Weights of a small transformer language model.
Architecture: LayerNorm before each block, learned positions, biases.
MLP neurons of a small language model. Each row is named by its layer, matrix (up: input weights; down: output weights) and neuron, and shows model dimensions 176-367. Each number is 128 + 24 x the weight over its row's rms, rounded and kept within 0 to 255. Numbers have three digits each.
After each neuron's rows, "fires after" lists the tokens most often just before its 100 highest values on Wikipedia text that the model never trained on.

L3.up80:102136113099108109136154130126151133169123123119115138112142129135086129097142140203103129120138117132149136128093106137116147125091124114123102186114110141128122155132125145107066141134167130133099101154080156097163075123086124114142171121130156093129124082132150110111101127126160149111119088115127168111075135097089156134136133115104138160168164086133145135156100182105156133115129127148115136085161129137126135134121096115141128104165127160152096108104150101141152100137114126116154144171161102138122126148130145127166161146143155124137135112123104073114130153113149105127
L3.down80:089137112188149123166163146109109149115151148173112173091117109103122123097160159100114132069117144131164131141129109143137159171152141136163124119153154126122124127092115115077105140125117125154170127141158133061147120154094125094112096140148115111119117135148150132185158151116172128177119131121106168103124151107141129115145108137111135198096167137133166155151121140123129149170065137142140133113125126155137164123125181126146129139113077168099123104161119114139121090122118130186132113168153147102168150107077101086143151131117121085121111117140156125152131130122108115122
fires after: ".", ")", " ", "%", " United"

L3.up214:104108122140102116127099116128148125141107166098102107114147109118049115139103131136156102107118112120122105181139158132154123138156148112120141129191115133122124128108090106139165123113102116093142108135106174131154193094200160124135116179118125165097134132134141096128102125132153147128122152156113135109139154098139155108139083085120129111131110119147130131113199132130177125157147112124154172144135139100181127126140142080121087106178114085114123095155158128107125199128175131122131150157185130161157124104154150126093135162096150122121115087133128148096139120154117133102
L3.down214:116147117160142127119114145168143120132119115140113150094137141151146148093131074132089126153182132132120112154111085125122128158086143107138100130129134105100124111124121161129123128138125135109141100121085154177153151117131105157126117165136145166118141169110100142134117134169139128147124108150146094148138152178133119105166144169092157088142112132188119135123137120123141144143135130098129136143115144129070124167133160147100063121175117146187140163092152127111111105106152129145138143113054105106122108144141061127128148165143163164148136139120164113122122146136188083121
fires after: " was", " were", " |", ";", " Bre", " transferred"

L4.up1183:128113113112119085143087159124148122104126134126067099151134172128098124124112136137116164128138127074105132122158108115145138141138098125107108130143125195140107118128141103122118142110140120104105103117118120181143143116133116137148140138089137128076128162157120104101126158149125118135099118140134113090152124124101124160112122136114129149132109112138121141134147152139149129120128141070157092093102140073101129105149104165091131108122127090133144110107119103134151129101117142104123161111115066135118088127137153124184111145147150134111171120100119114091119174117120121143
L4.down1183:157143151099106164094138154124135155095133146155109115179102106136120126098106139090128111143107091133123135090093140121126118109089165124105126150115115127127113141137138121138132111163136138165141136150153180110119139154111118154119153077118117154168136127132092141146142114089113119165129133124090130158114120109131115198136121112161136066119098106143116124122110143139167135144118132153145132143128162116090098101144100145107145101146120111145126109117092189095150125142116127143129110109086142112145110139081157129124114109133131163110121118070118111175158122126134152192
fires after: "\n", "==", "==="

L13.up1259:151128139147163129131121117152144152101121147120098105104108097128137143100126137161134099113078122154096135130113158125145124156131126159101113127153144139134107091097129124148100116143124122135090151162119133092145120101141160125153130141155160102140128141123135114106116115151141126108139139102107117144158090113145139056097147124140153063098113137132145148093205099144145153135124116094107158115123132133111179146125136103088107084098106125149089125164140158131130136172114147085112161144172071124149088089108138158119098145120101105137134130131148150104144133129123101087
L13.down1259:138127105165129163125136128136110151135115118130111137136164133112094119115141101077140104116113157107115091192119130150130124113103150111131082141170148130114100165131144193119142096138140124131172102117123124108119127157125097105134131112128105164102130160117114164146100107105142111151139125132118114092130144164086158197118129122141148178173170173170100131140112143140115132123119127159120113125176119150104130127091125178135150153078094119142136092096084133130107157123132101151146116153105138134147098116147107128149127117107108153128147137136102141147108108146131092118
fires after: " |", " ", ";"

L3.up57:175162140112137168121105083110124156115129127137126162089120141111116151118119123099112134141123139119129105138128112095130161105141141156114100121119128164112129163132185093109130136133124118077100150162114169131123154114097087167074165175145137153118072169143131129135125129135133169147149108083153157110140168120093155100090125131102102144113108117145135131102144103086124158121101110120142121106120126142120216129141123142143177146116144144124167147150113137134132157136155133082134121117154090122096133135137116110184138150188151152093138087129115132151123132094139108166
L3.down57:119119141136112178099123147102105128129135128120126125111150123200148141142132120137155141130155151094087139084129138091132122130149135123173104141133157138131127118115160151123116103144137189211121132109167092095075108161132175137112137116115152132106147125154122126113108122130154059106113164150118106145110121103148125176126133140139142111067140115079103126104130128086153103123147151184115160132145103151154086124121117144134163084137083126119110099082126132162143072110123144172100133156119091121163114131130123148123174119136120126123096124119129108168130110103086097123
fires after: ",", " the", ".", " a"

L13.up185:159131114187166141105136094111158125145130183116116107091120111109105120158126142141105148137120109115132122142102126130158146141130147116127092148128134184131128146132118121107130146151147129133121133111124136129177165163106153088143146145143125127167141085160105099117101101109091155149097068109103084135119105126141115102138091155192141103120168163115155147171128090137097111098128111133157121123070110110115147126123118059098148120117150154112140146121125143107114105105101159125125163097138067143110072104037127157124138104125112104127139132123107127124136149103123123133
L13.down185:135174113130120106152136157133125127127117124140110120099125136173122117107126128107115141115101146136104140156122149166130130104126164102134147131112101114132153123093117153113144143163136146126168136153117112131133103087113116124119100120128146132120119137157135139148073072111098109073167141099146135140130120156125169130121132122084094138125135116127118159132159134124137105141110128120136160117146134185120160139122126154138144130126098158138133133115144119146136160109112178125132137107120132124117000127124153096115131116102083119077167124147135138159104116089106080107
fires after: ".", "\n", " |", "==", ":", "N"

L8.up313:149111140127154125122126110125077161117114164109090141092139084121069129123144132117132117116111124132139112117141081068122115161144185157115144164138125139131122141129152087135140127135105099118089076122119162156138138112138105132131102124113150135086143146129112132104159147139136138167127114127124168149160115107138118137121107196160128169100135120145175147135140165107149119139080117113125117126113117096137150146142085097091085148143142102144124134121129135161142135076120131105115164131128107177150119131103190110141144136144133104138146168132094155142169111095096142141
L8.down313:169147149099098117093137170113153104138121166133116116120150099207177112090156114136146108110105118106130110115122163141142134082133129130094102152125106132156144116089130150159144104132130125143119146103114085146145137078105175151132140110100147147125103131151173139132189127102094162143157135156101107134129117098063100170110141141100158090102156128158137148122101130123144146116091136146134125125122130157131084162151141106122155090109152113146128124096151145163143160159120160137132155126131127083110084141110138121110104113118110117059128170068152131144143156115140114150
fires after: "\n"

L4.up1293:078082131117130161115103140093146111123126134113113137086124124111101138160111097152075113140101104106137111139087124135150124084149124103122126137112134136125136120126178132123132110150077146116082164148139112140134125112071159152135120142141143137082078128140092101135134110165142137112125162078076138158124111143138124153158157091124137134194139171114171151129185170097162094116147125132149130138145091129151154141153108170127171115093121123132123144141122110111155116134159162135118116123098121142143110128132162127150148158106118103132097146114146173107125131140100114108
L4.down1293:175148127081082160157140147110126113169109117107159111140139111228154142128099123084123124139100146120118129114129162121135138130101132094114111106155084158142088129137106129147094131073137120144165084141127147094094104125151114123173106139107148174123119133117148164152141142140162173108119111113123107101097122115119144152117146188113154130119183094134137098118107111183139145110159134154104134119133113179123133142127153110181104165134095144160135109101125125124113122101127102163141181096151096147108108115088130134126133073160126189134152114159107099077148131118100115169
fires after: " the", " The", " a", "Billboard", " an"

L8.up1171:087146118119116122142157116122118123136138105157141172153113141109105125141166164135197137155126143106092118081126126143138147139073108128115123118138133104126154137156124105157128130110187103125133117161121108171165147169126135148123082150113112103152120125140121149134113121116112081174116173134082125129177134141136134107142111153123108105113126150105138161092135165146125113123122113104127131124142095145151139146148084145084110109142155106106084149159075141113107115129118143126139143067120101116138147152120106118112112100161182142097126172134101132135120186099158135108
L8.down1171:155158170099096100113100100100147144140141158169140112125171083148130120147104121132137085153125109150154127128144096134125113109149076161107092111107120135130125126155139105118168135148117089125166150114163126104108156143141117138158124078129108121115094131174093117100174084101136135129134103086139108175107164113108141145116089146157164149099130072138165121125104130101169162133096121139098137108132133131113143115115132126151119140175144136117156115124158141166119105155135130142194062198127133139139121102142149128099100159096110127159090126140107094134099165101096110133
fires after: "8", "9", " In", " con"

L8.up297:129160094168134135171125099136168115137143120107134164133164148114118129083126170140171119129119111125078113163142108083176107149097102088120135115122116119148104151140127079175143152098154119120086102089157124144149119108129156142117141129123140134092106147124125114140137096136107143129133145160128130098159134158178154090118119092145146155120112153189139135085123104122159130150150094130138098140167136129134129162137126139123114175147165125152113124186160139124131119124136148097115180089138166164119144131097164112176117133146130125100159136119121179114124137084128120126
L8.down297:138135141127151082143136169110119165097136121168140141155128109145114093152114126099095136095125113139157065141134122147079114122142113136168093160160125150099159104135144149153098121147156117133124139126146147105116117114139133105158113116139098144130144097154125128111137109113088103098168165129139131134123104144125096124130148166111127107055107123118171123152117108148112154110126142135087121169117160173098136165105142135125123107161158099106156117085142066151110126114132105156124126168121143124112124089125162120131160109143150113154112105127136121130105141092130092121
fires after: "1", "9", " ", " in", "8"

L3.up1397:164166121111138122132133109139167168130092153092139128096151126120067172100147126107140090109145104131139172150152120067131124153166117088090130114099129175121111123104128118162144155132123136103103122148144110147123120065163122108123144148127141183081140099121131113153145137148152127138163102071128187119113094141101142170131131147087107136133096141137114133140128130130123120102119098112138090115110089133145148146131078124126158138139105112129151126156104135117146143117135136130166154126146165116105137097127135117159099164138101124142146173130114147109117144093145143153
L3.down1397:142089150150116169121172109116133143126169123175152136116157099183141107160116119100108115111157135146050093119134141119140125145115130146090103164097106128128134089091129143152173140128118129173117121116106172182171123140121136126138145162148136130142140129137139131106141121154115123116112131125150092106096153142178103092115122124188116099137139117191148138136147126095143124145144141140122154130168169143126118130130117148144140086140162106128112125150139094132142141120137154150101144145095098148106102147155138106103135134094160100117080108074158142109113122150131143106
fires after: "\n", ".", "|"

L8.up418:118137093148132109152138140134090109167090149142128148120096105121157122094109157147112131136095074135136156122100109126174143098118110111106180099074131150129128154119117141135107144117136089118105131088084129164146101171146156108134179104131131141107105101141126116126138128127144091164109137140139133074119158117149118093168107205112129150148109122127133146168118184116134153122169132081122120117125117154125156134137113079120113113120163115129105167133130137139158150121110172110141154152119063137161158128101139132131109106147151125111139093091160166132133123130133123142
L8.down418:093123110109125154120105127129148142139132131150160130119131129136131177152136114120154089155153135149131109137121144120100130131170135067150132160157131165118080136163196125140170143125135157157128149145140137120144132093119110143096104110153109128128146156141105136111162101102120112133138082115070133139138168061180123134073099130124099129120160129134127111128124092149142161126119128185165121121101093177143168144118109072092128165104122136102148166130161151108129086145158176140151129181162119134113128115119148148155094138112118150102128127179156110095137152107109118144
fires after: "9", "1", "8", "7", "4"

L8.up203:140147157182133164147161098134163089111122131144114100133170110111084140140152188128116159149089147104110112122136103059069118127134092103116099142129127106160134143135146088144198101107111136094125104128110115146133109155106120172124129133129137100102079114124144120096144130140117149145119120120132101155155125146151074149128112111165154154145090136127133118115126110098113099112138184111142102111111101124114162098130125137162147151099167159122107078138104145087105146136150130086145164093131139162105149168110128104148142123132134132129109115083132164140130108152137135155
L8.down203:085125131095116125117114148178153129150090132121117124124105124158132115140144112123101090091106131145136176163107115174150152146121140104134143120149124152143115149148158125127116129178101108155138116097149159107128170113146118126180108148164133125132135196134116148145138083139133117096128142150151139134114156107114120118093127123147134116099150136119159121121122081121159184154125132122094118148133146140094136124130116134115149137108126120123099102139155154138111123172094138117079114152120133087154115097057162178132128118091162135113139181132150121121143140149140167105
fires after: " ", " on", " the", " of"

L4.up1053:109084104127095155161107122136149156126144109135104137122130167126133103096157138132125073148179123121101145140145098148145170168131112135126164117133136117135096109128131166079120122133156159149119175119137170174199115084141089145123114122102145128110144105130108128131111097134114069141110147130099161097117089120073116155132096156080118089090119161156147144132135146161096149136128116114149164155095135094130179146111138137148106135164139115134147088096141164107121134127122162101113138109120118111083087078090132140135102139158177115151152156130163102108112119081133105079
L4.down1053:146131118141118140104141135084145097151141107139140170126115141133136141163097129135171188085122151158104147116116133125120093100183142135120138097141138129116120101120130134160135130100138144119138147115122153093030141100113148105112115145102119132129141156147105157142107147136121156135123177131151092202151124135133103133093162087167160117139103093092081143170159094099120116139134114141129092155126102144120076114119136170121130130122144098103128090088119136187089136117116139145114104117118126127139147130114156116143130111107114126147076085149095119147203151133109139184
fires after: "-", " Total", "%", " was", " After", "=="

L3.up560:147140132104145116116092141103141122128093144108132140122139081128095178165179180098103149173130101123105128158127100126126133117123163135080123159113056121126086050113125101134103160125145128130127123131094188112152131099149152089122160100149131105152101169123136092172102151136197146128088105097130120113089143117133165129138153130108128161112146092162110131140138153113123152074148189125143120085113124143103167103132111137110101125106147105118154131179156105127122125126096147111144132152136131118075154155064119172123117139145134164105153119104127093098123158111222122143
L3.down560:099124140142123126132139137096097142105142143131152139115204109115122073124132109082150145073128083146139115128130126160130132086129191126147086176131124158130168135132122120121105132156113154157161130098091109140157099091106162138128146156122135131102118136124125137147097107124122157106081079111133097129125182099157119136112118121126083120120141100154153137165128150101160130133160121145159175129112139161106123112130147127126113142098129136177136093111142134116104116128114091155143159093116156159114150136120127142139141131070112168048062113112157127168147149140123128125
fires after: ".", "2", "1", "5"

L3.up131:102116096141187117132140160147139134114093131116152120133166101130123153094191129122106096141138106113077119131149081132142094125161162148106078109133098117136148112105099108065131111098121139126083135106125120105140151110169117098144118117155134125138121080122158121101166168149114145107128133128109134163113162131113174108132124136108107137135104093136151130102140154120115145126130129126150096128132116114179154113135171128095116134123152100135129088162128147110125117130121135163155158202170133083138101159116131185122161141129168129102096090116154114116139164158151119127
L3.down131:150118120140123138108154130110146118146164109137121107149100090109139088125088169140102152157140132117132097116131101141137145130132098186124140137143099088164158125115131123128202114173145091128119100144108137127090087142082141090078131128155141151140142118152169136148110126131104142106107149089123122131148139104126139111108157110083150181087113147117101113179139101137172146097125113085157166135144111161158096113096102127093148111138174102139127122136078067084098132155143173090118118117125133123119146161131105175133117121149113135107077142129105152102120141152142115104
fires after: " ", " |", ",", "."

L13.up128:131141123164145095116172119131140164102091145132122124121116124123048132131118125124112147122105112139142138118095163135135105140093142118104134096107148157118102102142106103116171081128117101141146113095117134172141164171113144114145176121163109103128112149118150069157122128145116144118144143105153070120115105121181132091131121136129104148161148116132112075115149138131146149122158130137111157112111101179144152151158131079147155122146141165121145146123138103121129091145083168116121156109172091143095098167081122123137169124122100141106130129138106174143128156101123103113
L13.down128:172174114114147112128111126125139120148120116125144130088106122167161155127127116092136129111116121113137137147133107144147143127111122110142099135146134129156133145117124148110149115114140150128142146137117126135175125102117139141138102144146122140147137117143100154136105104091113114118142150133121122137149150152133153147147127146146116085069099188102131136141153120098149157151117116104129127133129112146119139132111138128078140153096100127142133138102111150123127168111134117118137120119126129102143005098094116122145117150107104105152149136148131141175079104100112105129
fires after: " |", "|", ".", "-", " ", "\n"

L8.up1525:095112129123145107127152104116170116133145137159098114144142148109140151121114128149134108165073100144132138146100093145130136145117105164122088117094165166152147088121187110101125162151072135095101153129097108185117118126104117146096101130092133164120110098166147140131123123133154134139120128136100123123159120130161179087113110141135098126150065147102158170097152122132121124170114120146145132166120145111133198151131110135132172179084155129124116095110166130152144134130141165116124190107147087141130112113143137125149179144107171146135084121101127167116142157142128148140
L8.down1525:116066118124158138157119077157128126136127110156140106119162125124126125162157088152124117112151142110101140101133122138139144105154156153136123169121141091106159128138149129146089089104123116138163091118134153101103103128154085162139147104148126170080129148152155152118093114128089114137113092105186148165160168149080138147098142151120126141168151112114120102115116133101128179126099173137125138097124095082116150114139104117127139148123145130097109149128142121153139148141133089123121143119139137116147143140144102096145084110140107097144120177113112096114110159119136114134
fires after: " |", " ", " a", " American", " former"

L3.up988:124075115117115158147131093154179112108110155137094102159177144124102104150139179137107124112129133081153092165111132108140094150115099097116111065115127114124097101122142121139153105173129171064104172146177121132136138150123110127156091122098141176145086126141125103140152078157093144142149167123100130129130113122146126143104135135109121158147118158131163131146133129149135131151121083138138131125116110121153173095134127132100118140094152096098126114165094145120148110132144161129153145134129124134107093134125136163118133136148151155165131130150176141127111107080169087136
L3.down988:174155119102129113106148156068114117124138143091142155136113130188134133112105132122149099118134131146114102112134136126167145141056193151135126162164131148124124135126094110138128141151170113131137124120109099107131184109147148079164127129160146090126154113125149164122085163130121102078121095102137130156154114138067127160149120123096157125116131107151105152131149117075142103114125127111136112126120130125113123122115112176174119138167136122142137129107141147111094180108145085129119127089138103132137126116101151133164098150106118142117138147175091119151137158102167151136
fires after: "-", " was", " first", " the", " is"

L8.up1399:176111150168164152096193119118150121111106123113106131151157142100117151115100130128120162156105129098055136139100080137116145114153135123105086163100156135132150122137171114118147130186107141115124120111126085126109107136090180173110116106080127105105125082117138136137134124125126093144110111113109124131133158168155130170114135077158113161133089136098122151130118126159127105134165170158125092141157126124122133105139131171143146138124137138138123123139141113141129165119142145115128157188090138151126135166133120096136136125101167105083089103101154138127088133161181141163
L8.down1399:147121129093108107161113111151096164140127162128142094095103114109131097137126143104102082065176107143163132121153134151132138144123147125147134116144103154126139126145071139127128124101134082119105139165138161119148122137151067122126163160197136176135142154147132121150134125129144154125142142126120158109106113091080130140099109152072151097102171167161118116153168120092137142128068093130178125102109132122121134179138119090124112108124120122119146137108132122141117090107143126131141111059152135116104097079134124145108104152130103145112157154155110118107159114090098109124
fires after: " of", " the", " new", " former", " an"

L4.up1383:133175142134094122153131173123114112146159120150101123131150150124116119145151174107175163152107147124107102138140107101102147142148153157102154185108112178114115189114176108131164149126154110126105177158146133122100122103109099127163101167137155073111120154111160109133126091097161159142165149060132160160139134146124102138111100135113070155113127100123109106087150120140125149102106099109142116133097091108166151141142097126156121133138108130115139181158143123138118152106129126084130115137151104127134122133123134112150125124150134113172127122115117128151118111083132121139
L4.down1383:102125154104136143101103140121132113129124121138072154127158159193139094174113133138087120132121148120157160174104143162109146128124118131152093132164163091127105134160139141123156081136134125095129143103158132139091119118092135132115145112106110112110167111147120097139081126156122089127105169144086106155127085106127144136098138108141139104173105138121170137166113085099175138149112152126152164143103155128135099114109150131094154094131122103172126085101123116170152114070150087145109126141156098154133143101147150094146105115124094096083136143127107136122149129134101140145
fires after: ",", ".", " in", "\n"

L4.up1523:113138138114118102124085109127146112156112111140067109078139111122105149139146167136122181190139112136123154148090131137127164106106152141107051148131132138137070121122140130136106122112174107124125146167088178147155080161112108077109136130142115132126093152135182119114092121099141161096141127092153115107126115125122175095130123149112122146118121106163122137131135139134180115118138151128117140100100111166120163110137125147098112114107125107137104138152160109153142156091080105124159136157141129122109156166070102096163093120127128122118153116157124066112103140116168080144
L4.down1523:090101099134163137138121125125111065117112146128130105096125106103137134157167161166105151113101115118117089154168096128137117119143170141140120109154103122134094103138107102091084155155100136148109103170138134167141177105127120133101168139131140101140131147105163135146125136112169101161135137118125120127139143137119174157165115138155092126107100164110111128167128144170115095162126139116145176109148119142095103156120106117144123119152139105142123119149105134111150125111101133168150124104112178107047136110129107148138125140121097183147161158141128134109152128103157146106
fires after: ".", " He", "3", " ", "2"

L4.up178:141118108113128110129099088101132134114107140158105125115154108122083131113089157140088157157099135136117149138105099110140133130132146140095145128139148171136104115113103141123130134104185105129118099161087121160169126125128154135126123152152145178132121086140130116135123099168158130139136128118125151113113069138075158142142125128146099146143066133141122132163142127139110117101123123083146119134144091130180172091154103157122100116121137124154116086127125087121150154125105135082149153133150099116169092120145157120136119152148158121137131100115102098077122208096132106115
L4.down178:117051130142095112126127102117147117129122115100100143108163132110139128098164102153122124143124104100115161134146145065118186111135131168130141099131107105110104115150104142116102148119131114173136124153110154068164168146151129115107102077129106172153082102122110124123149135113138096137112180138137144170101165090107168152180109092123152132149148142120127137122115143116108150156137108121169123109090134150171096115124166084125095065139079102164113142151105091126144174113135086126117144125131137103158132137146108133128114137117103123149115137083097141134100131103154116149
fires after: "|", " |", "2", ":"

L8.up845:139152122145142129118160122145111134141107139160115125110150138103111174094106124102150144147123120148110097120102093131122151122114145127153130112114136191141125162145160132155151119131135084098106142170095141149103178120108151095155185127067152125132111141102107140165140124164127162138132107105089153165150154159092117113078115143156129121124137137134102156149144101105129146134129074150191105117144111149120159131128112119141166132140172135145157109095161076073122166118167146084134127098093098174129097142145154082139124136168166161130139108094103122144134149133184099122
L8.down845:171111128148113138151160193111122148094137103127136077153086107107142122118170109113149111138136133144118145114144116133140158120160149138147124116139167124121121124133082142104182119088170096136128142147110142101137124108137129125144157176090133151142150146109113144144130162165108132130119137107103123132104125128130137088123128175154138117124143154099135134099144154160181133170112146132140077119143133125103152160156098077108171130125100160111096129127099132111154144120133117134144122112159109118150097147127138112087077156123111126131117151140124101160169124081148132114
fires after: ",", " ", " the"

L3.up1405:152170138134108102125154086159116150161094128129131141066176126108137147062141105135116126171137109145109148160121119080140126121130115140124151147073120188127109140116128101117100173133137092107119086158108089102104130129164107099077148168147122114116133174127126169102138139151129135122103109122088141098137137159074144139208151128158132132105156144150111174126107127066059140080124123095100103109163111140171142108128103084189142138140144169151147159114099144139137173126130151110171134137160140109171172108148127121152112146148101157107133139108089146151178144101120142133
L3.down1405:176086113095119139125128116105131133112104105120102133132166152201133113165095116125151116112137158093100134113141159139141147136153109143133131082111142129128116143133161162095159098163112137186138174119147139172119142132153150154158132136141142140100162109140117137156134108104119133139129107091131130141127119117128142115133112138128132094140115136113172123131153124157203122137150142140139192183112158138093119122133108125108173127106128112117109119133115110154139084114145111132120119125138074126116130157090134112146124106105091064116092151144154107102084160106158119113
fires after: ",", ".", " the", " A"

L13.up721:138087123131135083106141147134137133133132141110140161110118127112101146072182132128134118162116116148099156103109160126140130124112118148086107141105132143149123147118129141115111053143122153122102096136117113078128084182151131120165111091111174121127114089139165137096162125105143098121146172132097138146121133136117183136165111140107138112114124140120147072158122120123123149133153096119135127143102113062129158089112105117126143153111161121159123154125136136121165141159093116122114167131149120123139129109135102152103156126115158102096190138141148077078159128107156094095
L13.down721:170152127162133104154134110169132122116171133172100134138137176062120139128118098142141081100113135141113122098119133116166180127096143140131115100171118149158104136157129107104141103143151128123111163104122134142156125145080138128160102106127163136104138161118129149143118156161080096142135129081120126081105114084116125128125121119115140138177110146140142130096116119155155092107138145151103151094122164148082125121091118139080137142104123132137146132120115109090119140121096143142155135175132114119118124082129151109165117074106132102132101075109119155132123154096127122113
fires after: ")", " =", "|---|---|", ";", "|---|", "s"

L3.up828:105160101107119147168127134145149134134096155149103116131127109113109116110120129121109174190114124134125136135060129107148155124126119134082099123151160139133118078133140145160108135102160100120150113157102097089168114163124146118158129118116109116132113132100155134156110118139126138135143141132157124128112102143122115171154131152120073175185092127150143136136119117144102114105112129126113112115144109176144136088178065152123105156107133095151121141172111087125159129124122127118146125153111113118134140110112147130153110119186150140136146091120125147083102157099119107148
L3.down828:088088131183058106157119145159089112126103105097132077110112154062120139119140120140131147103104125135111151128128127118157134151139107161109122109154170090124175136129119087142136149127179097132102125095146116126149136145126108168156141156133118108148054083100103127124155115129150126101130116124116140175179119153113125132154091070121106117106105154124117123120136144166109137161144104123158143151088158140136106100136090140146100124159142119193124124162126124112149117151138153155155123119161135136148148154153094163120097111136160098149143122146103129093107120125146116124
fires after: "|", "0", "1", "2", "3", " "

L3.up1058:116144100176140137120151123146140114153089143094107127133164128123125145103140166157172119136132111087118136102155118130100126121156128120075137111105107110118131120155107125125167140122122090117052145125111173112182138111128162157182124138135123114110125102090139109158144139126141132144093123175138154113107150121139096101123177155122106099155101093133142138111126153128152145123160129104123147119138145111132154104146121104082124152199139059098113137137130158146130088150189135115129160130143155140133098180149115122107173132127169109118113128075164101130158180145115098122
L3.down1058:095153119151137152118143113099163105142151116140097158127139085116098103127113152111101171093099095139127122133110143148128109129098120089185126129141136125097118100124118099168177141125069173124145120104167172146117124143138197109129112138144115131095098145136116149137139086116117131105088152124148107095145156127129135089107157107175166180154108106113139132140137132119123156182159115105165107162140105117137098121129105079094124121136134121145127138102099157070112088129161125131110092146131125177163106171191101131136132108136150100057126093085078172125155118144152163162
fires after: " ", "0", " |", " the", " (", "8"

L4.up1507:136115128134122119167179130121127112136129160115133155154144156110108119096140101121130144120108131130111082143117136126117150085147148131105109123206130162151133122148125131181156168154118119141137119129137108131139124093088138102126160176105138124127102124100156110155088130153107160148139113141153154135120102132130150112114118107114125130132096084109125131103135113045137174105144112142129147120145110182107104067163122156124120112138129125104155098135163119159123127129153145083137124092148111128096124131125160127158105121158110132135093119104134130108123118124166122129
L4.down1507:156086162100141145133095096102119108105117144120145125113156176173143147145163101125117145106161151159111102166102156140083198114126139121159145124172126118134159113124171133132099130133139148160139120183163110139133107095129122142138154076126143109129109139127121132137134177104124085123147126157137125104146131140161152169136118101112116120083105141117102114116155151104139127111117121153135123123131101112162085135152104149114176092116119119099112116093123160143150157177140084122111098116136156072118135129158160108144115110141127085160143138082133139132080150114126110144
fires after: ",", " in", " of", " the", " ", " to"

L4.up158:135128090139159114144110125149103131105116147123125133078155131116100158145092117117127168135127131137105083140151078140122158127141136154120098135138145156096113078139127150147121120109118129149149088162105086120133099132148138145132155110106141094131129116116128115157100091194133138135168114064134101123117128097127138149164106139141114151172136155175109139132149122153142132127134137091129116128110149156109139125137147115104097165116171130132165107108144110089129123109166099105138164192160100122108076101095120134108105166088143159145119085145091077088123152153149085138
L4.down158:113142111129128121135064122175156111122163137129096077068144197152136153123127124153130136110132121126123099149129105119107123132139106123150079120106083124109116161133099129135153136088140128109119134130095159125106122131088111091134101122142123108136160116119163120157147127165146143176128096159120142111138125092066126089118102140103128149097106125155098156115110115116171160119090145092134107115141152137137163165139114128138102117148134125129119135147136161062161114179183137157150131121149106136125124118113164160137121149101201139155127098151150136149077144111108080136
fires after: ":", " |", "\"", " date", " Release", " on"

L8.up972:131122141159129144108124128134112123165141096126147182139149175110119145117137146175142125137121124162122094112093134113151102113113095092064150108090174113145097118127147093175147137125151120096088135143103133125159184137123103198169188145132113147110122139133106175134168098095132117160134114117112157089123129130144106138132110140115122136135109118109144176113146137126157101116138129080113126118122089132128128131124084139129109173136135118124133161141154167171179138132121155104130159109116111138152132155117169137185108109091144147129132129122112129126145139124145128124
L8.down972:137126161085121154145124162153114142147153129125135138092149106123157145159148110118136102125145109150103095133151103139122107153102147145153118110148171151123172133125148131102110148103125155066094134117137112099160114176133193128123092071102113143157123115134122119141196076077131105154128078137090107128125145119211113165087141086140151127147152108126111175124124144139107154129149148151108138097109135141097149104138123115091132130119132121152142114140128129108110108126099122134130135174134130123113145136120125113141120153142185110153174140138105116140119151115140093118
fires after: "9", "0", "8", "6", "5", "7"

L4.up837:114148129145125091099119151104147153112111119085110099114152143130087160104146171155090106134136075121140111133146092116131104179148129152143101142151106156121115100125121077151149143087162108086111116131115154165140141131098112093121146127107148146128069119158164111138129151138142189122112104140154135067119143143129187160086129126124137176155098129172086113109172142112128113126146146081106111110138147157130133134137115181124145131052147104128132122153133093136123134118152110115152161146166108121113104161135150125169146142154093156093156105068079133110094159106118150141
L4.down837:102137161120078121131151156156122138160157115114174121157125121113150116179092134071152130101124088155111159120148136153133128129092179134118126138127138099137110125102142163139139134146134149116133136136119148076118069136088131152136099162120161176147139156112145134076141088163116084129167137140113112181139123099149155155142100154111172083107124156131175147151104145132168104144108162138093159121153125133086116132120113131116130095141087125156126136109095093080123121111116160123121150119108113144137101141111098134103113108111140099104106134095108158121127129142121131076
fires after: "\n", ",", "|", ".", "-", ")"